Weights of a small transformer language model: width 384, untied embeddings.
MLP neurons of a small language model. Each row is named by its layer, matrix (gate and up: input weights) and neuron, and shows model dimensions 64-127. Each number is 200 + 20 x the weight over its row's rms, rounded and kept within 0 to 999. A neuron's up and down rows have the sign that makes its largest values positive.
A block is one neuron, or neurons of one layer that tend to fire together. After each block is what it responds to, as a language model described it from the Wikipedia text at the highest values.

L9.gate30,195,188,181,217,157,211,209,241,208,203,193,222,248,172,185,215,183,210,188,220,212,225,224,176,206,197,191,173,187,224,237,189,156,219,186,215,215,187,232,183,164,215,163,206,208,219,211,186,221,181,216,208,191,179,173,188,175,228,202,239,205,209,234,191
L9.up30,226,171,187,207,197,219,200,212,174,215,192,196,210,180,202,218,229,203,177,241,205,217,198,209,176,182,206,231,182,214,239,193,189,208,215,198,208,200,218,167,182,196,224,197,196,172,201,213,228,195,216,193,190,206,163,182,217,197,197,203,176,177,177,201
L9.gate320,241,183,218,182,171,179,202,209,193,154,198,236,204,224,195,216,208,186,192,218,232,215,218,203,183,204,169,212,179,171,197,201,191,223,172,200,180,186,194,226,245,207,187,205,226,209,190,226,205,184,233,221,190,220,183,167,181,176,195,215,214,200,212,193
L9.up320,229,244,188,191,172,244,191,217,191,192,204,194,205,164,172,211,227,198,202,221,203,230,220,225,204,191,202,171,227,209,214,200,170,234,176,183,209,179,225,203,226,209,185,200,209,197,204,230,205,195,206,219,202,206,185,180,195,198,237,233,180,191,207,214
L9.gate326,156,208,212,182,241,240,200,224,221,157,164,198,192,221,189,201,245,193,161,212,210,223,217,234,189,195,192,223,214,233,198,207,188,225,199,203,191,169,221,233,251,168,186,225,201,218,206,198,210,204,193,174,196,178,195,196,201,171,202,233,171,186,169,186
L9.up326,214,197,210,204,212,172,194,192,225,199,200,244,196,199,194,237,208,195,223,219,202,201,213,213,175,225,154,172,204,204,183,199,214,212,199,189,180,190,201,215,210,233,167,195,208,210,220,219,192,236,222,194,191,174,210,173,224,215,172,223,227,216,180,190
L9.gate427,204,190,225,216,183,190,211,224,215,270,176,210,205,180,192,232,194,205,220,203,191,208,226,180,173,201,180,173,201,177,220,200,155,220,182,191,200,212,212,214,159,223,165,170,181,206,222,179,264,180,199,222,211,196,186,188,203,222,205,221,161,233,184,209
L9.up427,228,207,220,206,177,210,193,205,200,210,189,201,192,171,191,218,231,221,222,193,182,208,184,194,210,201,186,179,222,184,218,212,182,220,214,208,157,196,231,223,182,198,195,171,201,202,189,242,242,169,200,228,210,198,218,220,202,244,181,234,197,223,171,187
L9.gate541,205,218,196,183,183,213,177,195,193,220,201,231,212,222,196,245,244,181,223,219,229,179,202,207,182,187,209,232,218,219,227,209,178,225,198,189,197,152,223,243,202,205,189,213,179,202,212,225,224,182,201,238,198,214,187,201,191,184,194,220,211,193,236,221
L9.up541,225,177,140,190,226,233,185,215,228,225,192,208,258,200,203,213,188,196,219,168,199,171,192,196,215,214,206,207,134,169,201,181,209,204,198,215,211,215,176,241,227,181,168,183,227,204,221,202,194,184,190,216,218,180,212,218,204,193,248,207,217,179,193,179
L9.gate555,183,213,227,185,201,221,206,227,211,206,180,207,234,194,202,188,231,227,190,217,221,192,185,165,215,197,175,218,196,198,224,215,192,193,208,197,193,197,186,205,232,194,185,220,237,182,208,189,219,197,210,179,216,184,209,199,204,184,178,242,218,202,172,179
L9.up555,224,173,187,228,160,155,192,208,181,219,155,196,215,172,196,172,206,172,182,185,221,188,224,217,170,176,180,235,205,198,166,180,223,201,194,225,215,220,199,217,165,228,200,205,207,225,211,188,206,191,206,219,222,184,203,200,171,241,178,203,218,183,209,195
L9.gate629,200,219,214,221,201,198,225,213,186,192,218,210,209,203,162,217,213,225,186,191,197,172,225,188,202,193,197,203,211,216,215,202,211,220,181,214,194,217,238,238,211,196,177,198,195,244,218,219,214,205,188,207,235,193,175,203,221,191,182,214,221,197,183,197
L9.up629,245,173,198,234,157,170,183,192,226,228,203,201,228,192,241,194,177,198,219,208,227,202,224,205,211,215,223,201,225,220,190,189,199,187,197,211,222,178,188,190,207,187,201,231,189,169,218,176,204,166,208,167,218,210,184,208,185,213,170,189,157,212,202,230
L9.gate976,178,226,228,200,186,169,182,185,248,208,205,226,215,183,193,203,193,228,203,226,205,161,211,190,214,175,218,208,172,189,216,233,148,213,191,211,195,189,200,207,193,188,184,177,189,209,206,182,206,210,173,216,236,205,210,189,186,218,220,203,191,192,146,197
L9.up976,173,191,226,197,200,192,240,206,229,196,204,205,234,170,189,209,177,213,188,222,186,186,220,194,212,205,210,204,193,179,160,224,180,199,189,233,196,206,172,208,192,183,239,172,241,191,192,230,195,186,197,234,187,221,216,186,213,211,158,204,220,190,212,168
Responds to: Word-final suffix pieces

L19.gate991,193,176,218,201,200,214,231,206,229,195,179,209,217,187,195,183,166,165,197,200,186,195,229,209,203,204,207,207,162,199,210,204,218,202,172,193,209,206,183,255,211,192,170,191,218,171,193,196,208,192,192,201,212,210,188,214,169,202,185,234,191,213,204,155
L19.up991,207,208,199,213,202,213,188,174,201,147,231,161,232,185,205,213,172,175,149,198,216,201,184,155,163,234,207,168,242,255,216,213,193,178,186,221,169,165,204,195,186,184,165,197,195,192,206,167,214,196,197,174,208,195,191,184,172,204,205,165,169,200,224,237
Responds to: Table cell separators

L19.gate1014,197,215,210,231,189,197,213,217,198,216,212,198,193,166,219,160,187,165,205,207,196,182,211,236,211,208,194,193,240,175,203,205,192,166,167,184,183,209,210,203,174,206,197,202,174,214,225,184,213,187,202,197,209,218,231,207,172,212,190,197,198,203,197,199
L19.up1014,204,186,222,192,208,185,195,215,206,196,202,206,212,202,213,178,176,192,244,220,212,200,171,200,244,211,184,241,182,207,139,193,159,226,188,171,212,194,204,216,210,225,215,211,193,193,236,184,174,197,217,205,190,165,194,245,168,178,187,246,219,192,172,166
Responds to: Inner word pieces in names

L10.gate37,186,210,212,190,145,190,193,204,198,221,201,218,203,228,202,225,226,228,204,272,228,153,235,194,221,206,214,222,227,203,205,172,210,201,165,240,220,192,202,249,225,185,187,195,196,185,198,214,212,173,213,174,189,194,197,183,165,179,163,178,217,240,200,227
L10.up37,173,198,191,201,203,187,221,176,205,175,203,215,192,203,163,207,188,173,145,185,187,219,177,216,180,178,213,189,216,213,195,201,200,173,182,198,185,165,186,221,193,172,167,197,235,192,172,190,199,171,198,205,180,212,187,191,173,181,190,204,229,208,192,218
L10.gate238,150,192,203,215,196,172,220,198,196,213,183,237,215,174,191,175,184,213,172,241,212,190,210,183,207,189,202,242,197,198,193,186,202,170,188,223,211,226,195,199,220,190,211,184,208,188,205,222,204,205,217,192,195,214,154,178,203,189,202,222,214,182,192,178
L10.up238,174,231,179,202,201,170,217,164,195,200,206,209,184,249,205,215,227,196,208,221,203,221,211,182,227,228,211,186,244,184,169,228,166,205,187,221,190,203,190,180,181,182,171,170,207,213,197,163,221,213,205,196,189,201,196,206,242,218,210,205,178,208,188,194
L10.gate295,196,233,185,182,218,180,213,220,177,217,188,188,236,220,202,212,188,197,187,209,209,205,192,187,196,183,203,201,191,181,210,162,185,196,202,203,228,221,219,205,166,189,148,206,206,209,183,218,186,199,203,173,211,226,219,150,219,236,211,219,169,171,209,204
L10.up295,210,203,161,181,200,168,199,211,160,214,198,207,224,192,198,211,202,177,148,172,237,202,239,198,187,195,186,223,173,189,236,189,186,239,184,187,245,206,220,195,179,216,175,206,185,191,182,211,193,213,184,231,183,198,223,124,215,181,218,180,167,193,178,222
L10.gate436,243,212,168,172,201,200,188,206,179,165,220,202,168,174,180,200,246,214,216,198,173,171,214,219,208,210,182,184,202,212,239,207,198,215,210,181,179,228,193,216,212,217,180,182,212,201,214,222,244,184,184,200,199,208,221,223,181,211,206,223,216,190,164,200
L10.up436,249,207,189,180,211,188,205,221,193,180,196,214,187,181,231,201,221,205,230,205,219,213,197,210,201,219,180,188,189,206,232,204,166,200,219,197,225,186,195,209,224,197,221,198,228,222,188,224,202,217,182,204,196,209,184,207,202,184,235,207,230,182,185,199
L10.gate482,183,207,200,188,224,209,196,182,183,192,181,199,189,170,130,200,191,184,190,206,203,175,193,189,228,207,212,239,183,255,248,165,213,188,193,191,167,224,183,210,175,187,190,233,208,201,225,231,186,183,225,169,211,237,194,186,211,219,190,199,211,198,197,206
L10.up482,208,212,196,205,217,209,195,195,204,203,179,204,202,199,194,217,196,209,222,189,191,188,207,178,212,213,213,215,218,221,208,179,187,212,222,230,198,223,189,191,187,235,207,216,195,212,197,206,209,203,194,220,228,177,213,163,220,170,195,190,189,197,201,266
L10.gate532,241,187,188,229,241,192,229,216,184,207,189,194,216,201,198,187,192,217,199,206,211,225,215,212,206,208,206,187,163,197,213,167,236,199,187,169,240,241,184,198,189,206,192,236,249,198,188,170,211,188,209,169,204,212,174,218,215,201,208,200,212,198,224,204
L10.up532,207,194,196,208,231,166,200,197,190,239,201,242,200,197,145,164,196,203,187,193,177,218,189,164,196,207,200,184,195,197,193,203,196,176,210,177,194,184,226,207,189,166,174,202,209,195,205,209,153,196,190,197,215,199,181,230,208,239,226,212,216,223,192,186
L10.gate667,196,213,203,182,231,203,210,231,212,205,195,200,185,236,180,227,221,211,224,193,198,200,184,185,193,209,159,203,202,227,194,179,186,194,179,205,223,195,207,218,194,195,207,165,224,204,196,217,184,189,179,183,195,200,182,212,189,220,184,217,206,209,206,197
L10.up667,217,230,181,224,242,234,168,197,209,206,197,195,221,194,198,183,166,218,202,212,177,214,182,204,228,201,199,175,240,202,186,186,152,184,197,235,201,182,189,218,207,159,167,199,183,234,213,193,215,196,170,191,195,200,234,187,176,215,187,233,213,205,178,173
L10.gate998,215,199,179,202,253,190,202,231,206,221,213,211,206,173,196,204,212,201,198,226,180,194,222,188,206,222,198,192,173,183,215,199,171,161,198,192,164,189,210,230,191,187,203,168,217,209,205,202,190,191,189,207,204,192,221,201,208,185,198,190,200,186,203,212
L10.up998,215,200,203,217,218,186,192,195,209,203,229,192,194,179,208,224,220,206,200,179,208,228,188,212,238,211,218,219,221,188,220,214,167,228,184,188,215,192,239,216,195,202,195,202,183,199,220,212,202,196,197,196,221,199,184,193,155,234,214,183,182,199,203,200
Responds to: Mid-word "y" pieces

L19.gate983,168,201,254,188,215,167,245,191,216,244,201,210,204,222,224,228,196,178,180,200,241,207,173,192,194,204,195,207,243,192,212,146,212,204,221,242,137,214,204,211,189,203,187,199,177,197,204,218,193,191,237,214,233,192,213,187,199,194,173,220,210,212,204,203
L19.up983,201,204,185,202,203,198,200,174,210,248,200,205,193,229,236,185,217,176,167,204,196,201,194,188,212,188,219,192,230,167,204,210,197,196,189,219,188,208,202,193,178,207,203,226,198,164,194,209,192,197,191,206,212,207,219,167,188,217,201,211,222,214,192,236
Responds to: Agent-noun endings and role titles

L10.gate103,202,224,208,189,219,201,214,185,220,193,216,281,191,168,202,194,199,197,183,213,206,201,232,180,204,214,169,189,153,202,173,187,193,223,178,211,181,191,191,180,204,210,178,224,223,187,190,236,199,205,201,213,204,195,219,194,209,204,226,193,173,236,228,205
L10.up103,173,199,213,216,240,203,201,224,202,199,202,236,218,198,211,194,207,198,169,185,203,194,200,199,173,205,170,187,197,219,174,214,184,208,240,221,166,152,175,174,213,222,191,187,222,234,179,184,192,220,215,189,193,176,189,171,213,202,252,174,213,186,224,238
L10.gate165,198,199,240,196,181,204,191,183,212,178,188,212,186,199,198,189,223,207,170,208,226,209,176,216,188,190,222,189,177,232,190,203,189,217,169,173,192,187,186,179,206,209,205,202,192,205,172,209,215,184,188,190,206,231,186,181,157,227,212,192,206,200,149,205
L10.up165,210,144,219,183,193,205,183,196,225,209,186,177,197,230,230,170,207,179,237,186,220,199,169,206,171,185,212,183,206,182,158,223,212,235,217,182,166,196,176,198,181,204,203,190,182,228,158,197,206,199,234,214,182,239,216,179,177,206,159,213,245,202,223,207
L10.gate338,219,191,250,181,221,175,193,170,217,191,194,192,194,199,170,218,191,209,229,179,222,205,182,200,212,192,195,212,174,190,192,222,196,197,173,192,200,204,203,205,244,214,216,236,215,215,178,165,216,183,160,184,208,227,185,208,175,201,151,189,176,177,182,215
L10.up338,211,194,208,182,234,204,193,168,219,183,215,207,192,203,186,196,161,209,215,211,206,198,203,215,201,237,209,210,201,187,172,240,214,203,200,223,172,209,176,199,221,213,218,222,240,190,164,184,215,209,210,186,203,176,235,174,203,197,184,209,201,198,174,179
L10.gate458,221,182,234,169,169,170,196,187,195,180,220,240,217,228,188,201,202,248,202,176,176,234,188,199,208,182,202,229,200,196,172,188,184,221,191,224,179,175,195,212,214,181,179,169,224,222,187,162,223,215,194,183,198,205,160,215,193,216,204,194,182,212,190,202
L10.up458,176,234,177,193,190,177,199,209,207,198,209,197,226,214,191,221,179,234,184,195,178,194,207,172,231,199,248,213,220,203,204,222,206,222,194,203,224,207,187,228,201,215,218,201,181,162,190,229,206,177,211,180,185,189,182,169,203,201,196,188,165,229,215,198
L10.gate463,187,198,246,179,188,219,230,202,247,219,180,186,211,214,163,218,210,169,175,263,209,203,190,218,177,205,220,204,211,217,205,187,193,223,231,205,231,201,178,203,169,223,200,212,199,215,190,192,230,167,197,163,187,200,236,181,190,195,195,243,205,176,196,201
L10.up463,226,176,220,166,198,197,215,198,225,213,193,233,170,220,202,185,201,160,209,180,213,200,206,182,189,205,196,192,180,166,193,175,188,207,205,169,174,178,192,207,196,222,168,251,206,186,174,193,211,237,245,170,174,217,216,174,214,240,206,167,215,181,223,212
L10.gate558,188,197,192,181,242,186,217,190,200,216,222,194,183,215,214,192,183,191,219,183,240,178,202,177,192,179,225,238,179,232,204,239,201,209,224,235,179,234,189,177,196,205,217,207,213,183,203,234,195,208,177,202,216,185,201,244,206,230,209,202,216,177,156,194
L10.up558,189,180,237,210,210,181,213,203,221,195,211,208,223,191,215,177,164,143,224,225,181,198,182,217,234,194,191,206,179,211,173,243,195,164,186,191,175,205,178,223,192,214,175,209,196,201,218,212,236,206,198,225,188,222,188,217,182,229,207,218,212,219,202,207
L10.gate598,197,189,224,203,164,210,220,209,218,229,223,212,242,211,185,207,177,180,247,204,212,214,211,190,216,230,220,189,180,179,195,198,177,198,207,202,210,190,225,236,206,218,220,178,196,228,231,185,215,211,180,186,217,233,188,221,177,187,161,207,191,204,180,213
L10.up598,234,159,192,214,181,215,202,194,201,199,249,204,232,247,168,209,158,216,235,191,169,184,190,210,218,222,170,180,200,199,202,169,178,194,209,201,183,202,191,194,182,196,185,239,221,210,174,185,196,224,194,199,209,237,214,227,205,189,172,248,206,223,209,186
L10.gate917,225,172,194,228,204,189,205,207,205,213,205,190,197,217,180,144,202,215,204,204,209,207,242,207,167,154,195,180,186,195,217,212,230,240,181,165,230,201,214,193,228,205,198,231,217,202,244,216,187,207,197,168,183,187,236,210,218,199,159,191,231,203,199,226
L10.up917,201,235,199,210,198,199,222,186,193,190,225,213,210,216,212,225,218,214,208,172,185,219,186,186,180,198,184,230,210,200,246,183,209,238,230,224,161,201,216,185,210,202,169,179,189,188,174,204,176,195,184,221,187,202,223,199,198,189,226,169,218,156,247,191
Responds to: Word-completing suffix pieces

L9.gate26,217,220,191,184,223,202,205,231,178,193,159,245,215,198,180,195,189,155,204,227,199,223,224,197,190,223,196,207,194,217,216,207,197,221,153,181,187,238,207,172,225,205,164,200,161,182,211,196,245,165,196,205,198,202,168,211,188,202,201,223,189,209,190,208
L9.up26,244,208,197,170,177,204,226,168,149,211,174,205,183,183,178,182,209,179,200,222,184,223,214,209,208,214,218,214,176,206,222,207,234,216,174,180,163,206,203,197,190,219,210,185,185,166,188,202,200,180,212,210,176,214,156,194,204,192,201,188,190,201,218,210
L9.gate62,188,208,202,185,208,201,193,212,232,219,187,184,175,191,184,215,221,190,180,206,174,206,204,204,203,212,229,188,200,223,218,171,207,211,177,225,165,183,225,184,257,186,170,215,199,238,212,212,208,211,210,222,216,191,191,195,166,240,206,207,209,198,194,185
L9.up62,187,209,225,188,192,182,170,226,206,202,225,188,188,204,171,207,206,195,176,191,169,200,203,222,189,221,220,213,186,216,209,174,221,210,193,235,155,193,200,204,224,195,192,205,206,206,205,220,210,232,201,192,166,192,204,188,207,196,183,183,208,212,207,189
L9.gate193,198,206,195,197,206,197,190,193,222,239,227,212,228,215,168,209,190,174,199,204,226,211,195,231,187,226,194,193,189,197,179,204,216,213,176,156,224,191,231,213,178,228,198,199,166,154,214,186,223,170,196,195,209,191,175,179,204,214,195,199,208,209,193,204
L9.up193,194,218,215,200,196,211,216,172,218,199,200,202,205,213,183,230,197,207,200,169,159,175,201,211,196,197,150,202,196,209,190,175,195,183,200,177,215,222,203,177,201,198,213,194,187,190,232,187,202,171,202,212,202,207,188,200,217,203,182,173,204,251,223,221
L9.gate563,215,173,222,211,243,201,200,190,212,195,209,204,231,208,224,183,222,223,178,207,171,215,187,215,222,200,201,203,181,215,184,171,214,211,211,204,222,206,167,212,217,161,181,226,233,188,212,175,202,189,176,241,236,219,201,215,179,219,197,225,213,201,211,199
L9.up563,229,225,157,168,212,214,170,215,179,191,195,206,229,192,189,201,165,204,216,211,223,202,216,193,197,196,182,217,181,187,214,179,218,217,182,191,237,157,216,198,213,194,210,260,198,208,201,215,215,176,193,212,211,187,189,190,197,195,218,195,192,192,190,217
L9.gate590,216,189,206,204,211,208,199,191,211,209,182,215,216,201,198,166,220,190,161,192,153,205,222,199,155,187,201,245,216,194,196,199,216,216,195,206,190,208,216,192,189,191,176,203,214,198,183,219,202,155,211,195,212,226,175,175,197,220,172,179,219,199,255,199
L9.up590,194,172,221,198,233,166,216,199,193,225,202,217,235,196,194,209,185,223,234,161,196,194,182,246,194,180,198,213,226,227,221,192,216,216,169,189,270,213,228,207,224,221,202,220,207,208,218,218,224,200,183,184,209,223,184,185,177,195,206,200,196,205,190,163
L9.gate704,200,221,252,224,226,212,208,198,204,208,235,181,210,236,230,191,224,180,198,195,208,212,184,226,169,200,199,219,201,206,180,209,223,200,191,194,195,242,215,179,214,235,157,203,207,209,222,206,188,203,203,190,208,197,193,190,175,214,180,188,249,192,230,137
L9.up704,188,215,144,226,180,165,198,182,218,185,201,205,192,169,181,209,211,227,190,178,170,196,257,172,181,220,203,210,229,194,202,184,204,216,186,201,195,189,207,215,169,180,210,197,201,174,179,202,210,204,215,204,207,184,170,234,172,211,215,214,215,213,190,204
L9.gate777,217,190,203,209,227,184,230,215,183,268,217,212,213,199,171,185,209,201,170,177,167,223,202,212,173,201,190,193,209,174,195,197,192,249,214,231,225,177,210,193,207,190,184,189,215,210,209,215,197,196,199,169,212,234,189,197,174,233,205,212,199,188,209,173
L9.up777,181,188,194,196,203,198,245,225,192,225,199,175,202,188,190,198,211,217,190,186,194,172,175,194,163,210,239,225,239,207,171,188,163,199,230,187,186,223,196,171,178,171,259,211,197,215,187,208,207,194,199,175,198,210,209,187,215,212,181,187,258,185,200,189
L9.gate945,204,225,204,211,207,221,226,229,202,179,190,202,202,165,198,205,231,209,191,189,151,245,213,187,186,161,206,181,210,209,231,234,180,194,212,197,175,199,231,218,170,193,184,215,222,252,192,183,245,180,204,197,193,185,204,195,170,234,172,219,223,182,186,184
L9.up945,178,213,206,208,233,200,220,203,168,208,213,226,211,166,194,224,203,195,175,173,204,203,217,179,176,185,160,198,202,216,216,228,187,221,244,249,185,176,248,217,188,196,208,209,213,183,215,205,213,217,209,176,229,215,213,192,234,230,194,165,191,213,185,202
Responds to: Table header separators

L9.gate16,176,208,185,219,213,229,237,217,204,190,204,197,224,216,196,200,195,225,175,195,245,153,215,221,201,198,221,180,200,207,217,195,187,225,219,225,207,230,180,171,220,206,187,213,219,211,221,185,243,182,220,197,220,175,231,181,201,193,189,162,183,194,201,204
L9.up16,236,211,184,236,185,190,197,188,193,212,219,193,220,181,236,191,170,167,204,221,204,210,157,170,218,163,246,235,173,224,206,205,217,181,172,197,179,221,213,236,203,206,160,197,180,213,205,235,182,206,186,205,192,178,173,191,230,192,231,174,204,197,168,207
L9.gate226,241,217,164,202,215,196,218,258,219,212,192,192,210,200,215,205,216,207,194,233,214,188,188,194,201,207,201,192,256,160,209,202,187,220,209,174,208,215,159,196,232,177,255,160,196,167,190,164,234,187,229,214,200,163,205,181,185,166,182,179,187,186,216,224
L9.up226,201,258,190,198,198,250,220,211,204,222,189,215,184,184,196,176,180,212,163,234,189,182,160,212,212,202,214,189,170,213,232,188,192,197,173,190,220,200,198,260,184,166,202,200,194,165,239,192,225,183,196,199,223,179,157,186,164,182,194,210,211,196,187,203
L9.gate271,237,187,198,188,179,169,242,226,221,197,231,180,198,220,220,208,193,166,254,229,208,162,193,207,193,196,188,191,150,188,194,214,211,202,178,194,176,227,169,186,230,205,194,203,185,216,190,204,197,205,178,216,221,194,223,210,224,178,187,197,209,188,236,212
L9.up271,216,199,166,212,186,210,198,205,174,198,189,189,181,210,204,197,180,211,237,188,195,173,228,191,214,217,190,183,178,170,208,195,165,210,207,180,180,197,186,180,209,217,207,175,213,208,178,225,188,237,201,219,221,189,205,189,205,175,195,218,172,210,212,176
L9.gate304,181,208,185,188,184,170,248,222,186,223,204,200,267,171,194,209,183,178,199,199,227,169,216,196,164,205,189,206,165,209,203,168,208,197,165,208,228,227,192,203,210,204,215,207,186,207,194,212,224,176,194,207,210,216,173,195,153,181,218,164,202,198,183,193
L9.up304,235,219,187,206,206,213,220,187,207,220,209,233,215,193,175,164,217,215,185,217,209,198,229,218,226,218,202,216,196,211,229,193,198,223,189,222,164,215,217,212,208,206,179,233,254,205,187,202,206,187,192,214,215,211,210,211,209,211,168,197,205,199,161,184
L9.gate463,215,204,178,187,190,191,179,212,180,174,223,243,198,210,183,195,206,217,197,227,195,157,204,184,163,225,184,214,212,180,223,173,181,210,202,203,202,230,202,192,197,203,190,198,164,204,202,191,216,171,198,199,216,220,183,193,201,188,182,200,189,190,182,197
L9.up463,236,216,183,166,206,175,186,179,170,208,197,211,202,184,180,166,222,202,186,209,185,214,192,166,187,209,203,230,194,219,230,193,205,222,186,225,222,181,180,222,227,201,204,221,227,166,215,165,180,212,194,236,199,192,233,170,198,179,204,205,235,242,212,200
L9.gate866,189,208,173,199,161,198,216,203,161,185,205,201,216,234,205,191,200,183,187,235,198,211,203,164,192,154,189,161,218,209,184,190,190,204,189,152,195,176,199,225,200,189,191,221,191,188,183,213,201,205,176,188,217,183,198,186,170,186,157,202,204,188,191,225
L9.up866,215,224,210,218,216,192,181,203,207,170,211,178,159,213,195,218,194,192,215,189,194,158,198,209,185,186,216,192,189,191,178,184,184,200,222,143,192,201,218,196,191,236,185,206,207,220,197,208,213,281,188,212,186,181,187,180,191,180,174,209,191,172,208,224
L9.gate881,208,236,171,188,191,203,235,214,184,201,195,181,195,203,180,147,252,194,182,216,188,197,218,236,160,201,210,200,164,211,210,194,226,200,157,187,210,166,177,203,207,234,218,204,154,218,209,225,199,155,218,206,209,210,182,223,210,220,171,195,234,176,205,198
L9.up881,194,190,170,192,222,164,169,217,198,220,208,221,187,198,215,175,195,192,196,223,188,219,173,224,197,200,174,200,206,171,192,183,204,190,204,181,179,180,183,175,202,191,211,207,204,200,222,184,192,209,214,173,198,172,207,188,201,194,177,194,215,200,217,200
L9.gate1014,238,201,199,160,188,209,196,206,214,198,211,214,210,256,182,182,205,192,152,214,203,216,173,179,227,199,206,235,207,185,199,186,192,215,256,226,189,192,195,210,217,166,208,239,186,195,188,205,212,226,190,197,188,187,218,169,178,177,196,199,223,203,209,224
L9.up1014,211,179,161,212,185,222,209,214,183,224,176,177,191,197,201,171,176,218,179,212,199,258,212,201,176,194,186,219,192,194,173,191,204,174,175,202,171,179,195,219,165,179,196,185,172,128,192,202,180,187,164,230,175,170,199,201,197,175,230,184,203,229,203,195
Responds to: Unit-conversion parenthesis

L10.gate111,205,225,206,204,175,194,218,200,192,179,200,201,200,210,229,231,177,198,183,157,229,222,211,170,224,192,199,196,234,178,222,212,192,237,177,195,197,187,212,208,229,212,206,176,227,213,216,232,207,190,213,191,233,205,178,203,156,203,231,213,169,200,202,189
L10.up111,162,218,188,209,174,228,220,216,218,188,178,195,187,213,179,230,169,212,176,220,246,202,204,186,199,197,229,200,191,207,168,209,197,175,200,146,209,186,199,183,199,187,230,210,215,225,209,222,203,208,215,178,186,189,193,218,217,238,177,177,198,219,229,186
L10.gate127,191,158,219,225,181,186,210,214,199,192,195,192,175,197,197,211,210,206,177,204,215,246,195,195,224,193,208,186,247,207,175,210,185,218,217,202,212,193,218,183,200,179,215,242,216,230,195,184,186,198,204,202,205,227,208,227,249,203,190,188,218,185,235,201
L10.up127,199,193,203,194,177,189,190,163,226,195,221,226,202,196,212,197,200,207,181,189,219,206,207,214,206,195,180,204,228,213,205,203,179,172,211,174,171,193,197,221,191,215,204,189,230,189,191,180,218,173,198,187,200,197,218,198,227,217,184,218,182,200,189,216
L10.gate243,212,198,228,182,225,186,186,237,208,194,212,235,211,211,223,181,189,167,232,208,191,201,190,205,238,174,183,176,219,240,207,204,206,171,219,165,225,158,178,185,215,235,195,240,228,208,219,220,196,222,208,210,188,227,182,226,215,213,184,219,205,254,232,208
L10.up243,247,174,207,195,181,193,187,231,220,194,198,196,193,211,202,176,212,192,227,188,218,186,188,236,192,201,202,196,207,191,181,195,177,183,187,205,188,173,189,220,208,211,192,213,178,204,222,232,172,222,209,199,218,186,203,214,182,198,190,223,223,207,204,205
L10.gate279,185,172,197,180,201,176,198,175,203,203,232,221,217,217,201,205,190,181,203,185,186,224,204,223,196,187,189,185,201,192,177,215,180,218,183,211,211,210,210,207,224,187,188,199,216,222,234,199,201,198,183,172,197,187,221,195,170,191,159,227,202,206,203,184
L10.up279,207,231,196,215,194,206,198,210,230,218,219,218,222,193,184,234,216,197,205,187,181,176,200,234,183,185,184,231,207,218,205,220,191,220,173,208,210,183,219,204,208,212,211,164,197,175,206,173,201,208,164,198,194,168,235,171,204,175,228,192,193,205,235,185
L10.gate376,215,190,222,195,212,160,195,232,255,186,224,210,188,227,206,210,225,221,218,195,166,173,212,183,196,216,223,172,219,230,223,223,167,198,179,157,201,220,230,222,217,204,199,205,218,198,216,219,235,216,205,194,199,245,160,212,172,199,216,208,189,205,225,188
L10.up376,221,201,211,219,189,192,190,175,191,178,216,199,209,219,226,211,218,237,201,199,217,209,239,199,179,220,194,172,177,216,175,234,179,199,206,171,183,199,207,229,225,198,225,203,215,215,229,216,225,239,178,211,181,248,186,184,211,176,210,188,191,185,201,169
L10.gate581,187,202,233,220,194,176,199,161,215,222,214,236,185,206,225,214,197,214,204,191,159,183,212,202,211,227,202,194,243,197,233,218,207,223,181,237,181,190,163,215,214,196,192,200,194,261,186,215,216,182,209,207,194,177,213,180,206,216,192,197,222,195,208,214
L10.up581,204,170,186,238,199,216,179,182,189,252,189,198,198,214,211,214,214,188,174,225,181,223,186,200,205,171,204,189,231,218,216,231,203,185,215,165,187,195,195,190,190,179,201,202,185,206,176,192,200,185,192,169,190,183,186,196,224,195,159,221,217,181,210,198
L10.gate852,189,203,176,199,191,200,240,199,195,213,231,199,230,205,201,215,213,207,169,241,199,194,226,223,172,206,225,200,190,221,233,209,188,213,185,213,252,205,201,222,168,213,192,213,217,183,233,213,206,194,219,222,208,183,207,178,224,211,207,188,182,193,193,208
L10.up852,189,194,219,212,208,194,207,199,195,196,216,191,181,184,209,228,225,187,202,202,183,197,157,218,208,203,221,206,207,230,229,185,213,187,168,178,210,200,191,199,175,202,208,187,153,177,194,175,209,208,218,203,206,215,237,177,235,240,191,211,185,200,217,214
L10.gate890,191,188,193,221,209,192,202,181,215,200,215,208,187,229,190,212,243,196,192,198,180,229,195,198,179,171,208,189,255,189,174,230,167,193,181,227,177,192,219,192,197,215,225,158,201,200,187,210,216,219,174,194,190,193,200,225,229,206,203,199,207,210,238,183
L10.up890,203,180,197,191,197,190,196,187,180,184,193,199,223,235,204,197,212,168,184,231,188,201,227,177,170,209,229,197,228,172,244,209,200,212,234,219,198,197,194,213,207,169,257,200,171,224,196,189,180,189,222,208,225,205,203,235,207,190,196,185,206,162,241,211
Responds to: Table cell separators after numbers